Weights of a small transformer language model.
Architecture: RMSNorm before each block, no biases in attention or MLP, untied embeddings.
Training: a variant of Adam for these matrices, 567M tokens, 4329 steps.
MLP neurons of a small language model. Each row is named by its layer, matrix (down: output weights) and neuron, and shows model dimensions 16-111. Each number is 128 + 32 x the weight over its row's rms, rounded and kept within 0 to 255. Numbers have three digits each. A neuron's up and down rows have the sign that makes its largest values positive.
A block is one neuron, or neurons of one layer that tend to fire together. Before each block is what it responds to, as a language model described it from the Wikipedia text at the highest values.

Mostly the noun information in technical, data or medical prose (extract information, full information); weakly, the first word piece in table cells, list items and headings (Season, Location, Const).
L3.down899:161117136136111120165065140103130165140074176119168070105154068070098106155132113245153092120156018102161178114089117127118180197157137150120142133174162172188158091109127124150218186134132151184125177110122113121162133085160108143078141074124122202160122118109122105158135100166177155157

Tokens in infoboxes, tables and date lists, chiefly the years in dates (7 March 1939), bullet dashes before Born:, and mid-abbreviation letters like U.S.
L3.down640:133129202105124160109156127097107188123171162130126087111116143069116074125091154133110132181111160132106142143113135168071125117139070095091145100190199110128143139087166147106177087146156132128110148124109161131130053111125182111127151104149090116094141064138169149090175069174129070136

Adjectives or adjective-ending word pieces placed before a noun they modify, e.g. cultural (anthropology), political (opinion), artist-ic (ideals), metab-olic (pathway).
L11.down201:150148123118084169132142146112080081099178172126092186086114183110182110118075148122159163133122109079153129147134110158114128096120091106142102149181123124101179143147082169079139096124116172101096101123153108139180128125176134125170085135128110106153145069135169157152093132119120123119
L11.down464:103079081134147164136154103104162149078150156116111116108150162082117162129117156042132152121102157178193141127161082124161119202133093130064127136174135097143132172103108129108164130163162171136112131076103091118112096109128150182115161135136129110108110148136155123124151172183167066151
L11.down478:153132115106112174158118154144145129107121103154152115120107063119097127138093128051119128133069154132193152121124105110115106138139146133121151156168122140123171058170054090115194167109160150152128158146134078132128112129140083099172124178124111158127150160202136156141158170127131135112
L11.down796:159198112074136117140159187184119051155108116127127112139176094171132087136080170122153158066152135128142169160196133116112167086222160162081058081120167116171168087093096111168135138096132117160152115132149096169134137121113133133097104135062121090103146177097126106089063133133155122138

Abstract nouns for information, records or documents, strongest on "information" after words like more, full, extract, also details, statement, records, photographs.
L4.down31:141144124151136169154084094155113094072139170106077157070130079107162135153108124045099149161139185132000104063119139092093108083152071138138154175154099129136117069127132128108164179151151139157122116103148120128085186156110108105081123145138164119137110104134140180155173115106107102130
L4.down77:119089129162101114120201118177142178138105146084131184159164134138161200091157100114131154122149147166171109168102139105110170159096135109185171117184155157127171075150147114152165101173037139097060102093138079089126133071106111095143111120061162132114108139116150158175191111162171114189
L4.down114:201082207130121180121102169095139119121149149128116151064142129147174103151096159084161168093173124150110063182136158114152109195163131141126140187111091165126118107075093150137122159153139118126156040072170126137122159147135136069129065084136094106169048119073060128130083114122109154105
L4.down159:144139148103143190174140203111119152087122137124069171137117136100151131096157131116110107124196163142140104161165119041170133135120132076106116115145145114135104156109164182184159121176125118152103114135165158162133130104115086095134135139188105177162158120168116094171123133170141183139
L4.down210:138127149175131069139176182137129104131127130120093110128171152123104134117146189099148119152149148152135104103093157146003139132066110137088130040116093138095099082098085131150086137090156133129163132149110116144121118159076117114134155082150145111150120133145102131194181081165220122120
L4.down283:137153149093141116161110150132141108147094187091110140075095099082100133131108139110131170151140115150092147125108076135096100140182135147096074222096086123198111195102088151056081154124115095120138064113100079190136156125078139132122084175140117080132149117157116124091126109161134123070
L4.down340:055060109104105124107134105090066146154170136118121180118144123119129172111153158098122054114168138138166164109116123149090143074162079091176104199162082103101123188166129176091178092153087108147148109113113146182100159076150116113147170087098159136083143196125156175145141180092177110128
L4.down400:107105061082106099109129100100136132151117129110138108150147146146080157067123127145154105186126144143157121069171108096144143125113120096092123150131118159098135115118141053080136098137179094144130122154100085137166126164104197191146138098152066099195096141162099155162212109217106168168
L4.down466:149148187083201140076120069123083113073108128138147141114120110105106155115151146150102095117121107191128101077135085143108107181110121075179086091124089170092150141111139169185118124171121140161076110191125080172137152161121101163110165070148092139139152120100094153083139159129144111021
L4.down472:161131131108123086151136136160121139147114129102205071143146132101080165105162176158150145136096082151141094051132158163124133147152129170111143088099124093170129068107160179159145143105126147162143082078125136114097092128143140196154095132144145150105120122148137132120155141255126161144
L4.down479:134111138076150129136219137151098131139149154145102137144125068084055093109071142177117153079144128129099077162141147106114140107102137136126128144137171096134178136115160162168124157154120145153153159118162081135173107072117179090144113067150066206173164150133117182141106154198150118173
L4.down482:211081082169221216151129120087141139105120138147111129076140128083085122091107138207175183153117120145108154178111101102095118105141136140080129125136130136167079107135144142146081085094148123085089082113139154157070102050088138147148183157112112121142141139128122117126133105142128138114
L4.down596:155079160112182152122175133102151114086108128130128138042112143101130119151143183073152175188161119067140113125142163126123127207145110112141091093091106165135081151062187107119147157184130107063174074179166122134098176137129123106110112071113060154182159085204126106143101159105166182168
L4.down671:112076107078105087151121159116129137159112129077116153090148178134174141158157121123116118126092088126068135120153130129141169140111149155137152105076163179200146146049093161125127158144092177133119109115120146141152148126076122097129183142113113155199125124096127134134025091167154153112
L4.down804:115157121130104098148125097084153144120116058110097141134210169148184133109158131153099086122082099159129191125130159109098146144106169123146153130142171131144181178144138120145097119087163125121152144139072162121139080135143148091129123127049100189066162120145168090054090171150089175114
L4.down818:156114132170152105121075113146058077174146028117118160122099166134101142092136177192110072091129099187134113109141133131076104108108133117113129111135164076152153112152143100162141164191173091117077120111172115138114113085113144137155095118170148102137153149102171131096091143099123158144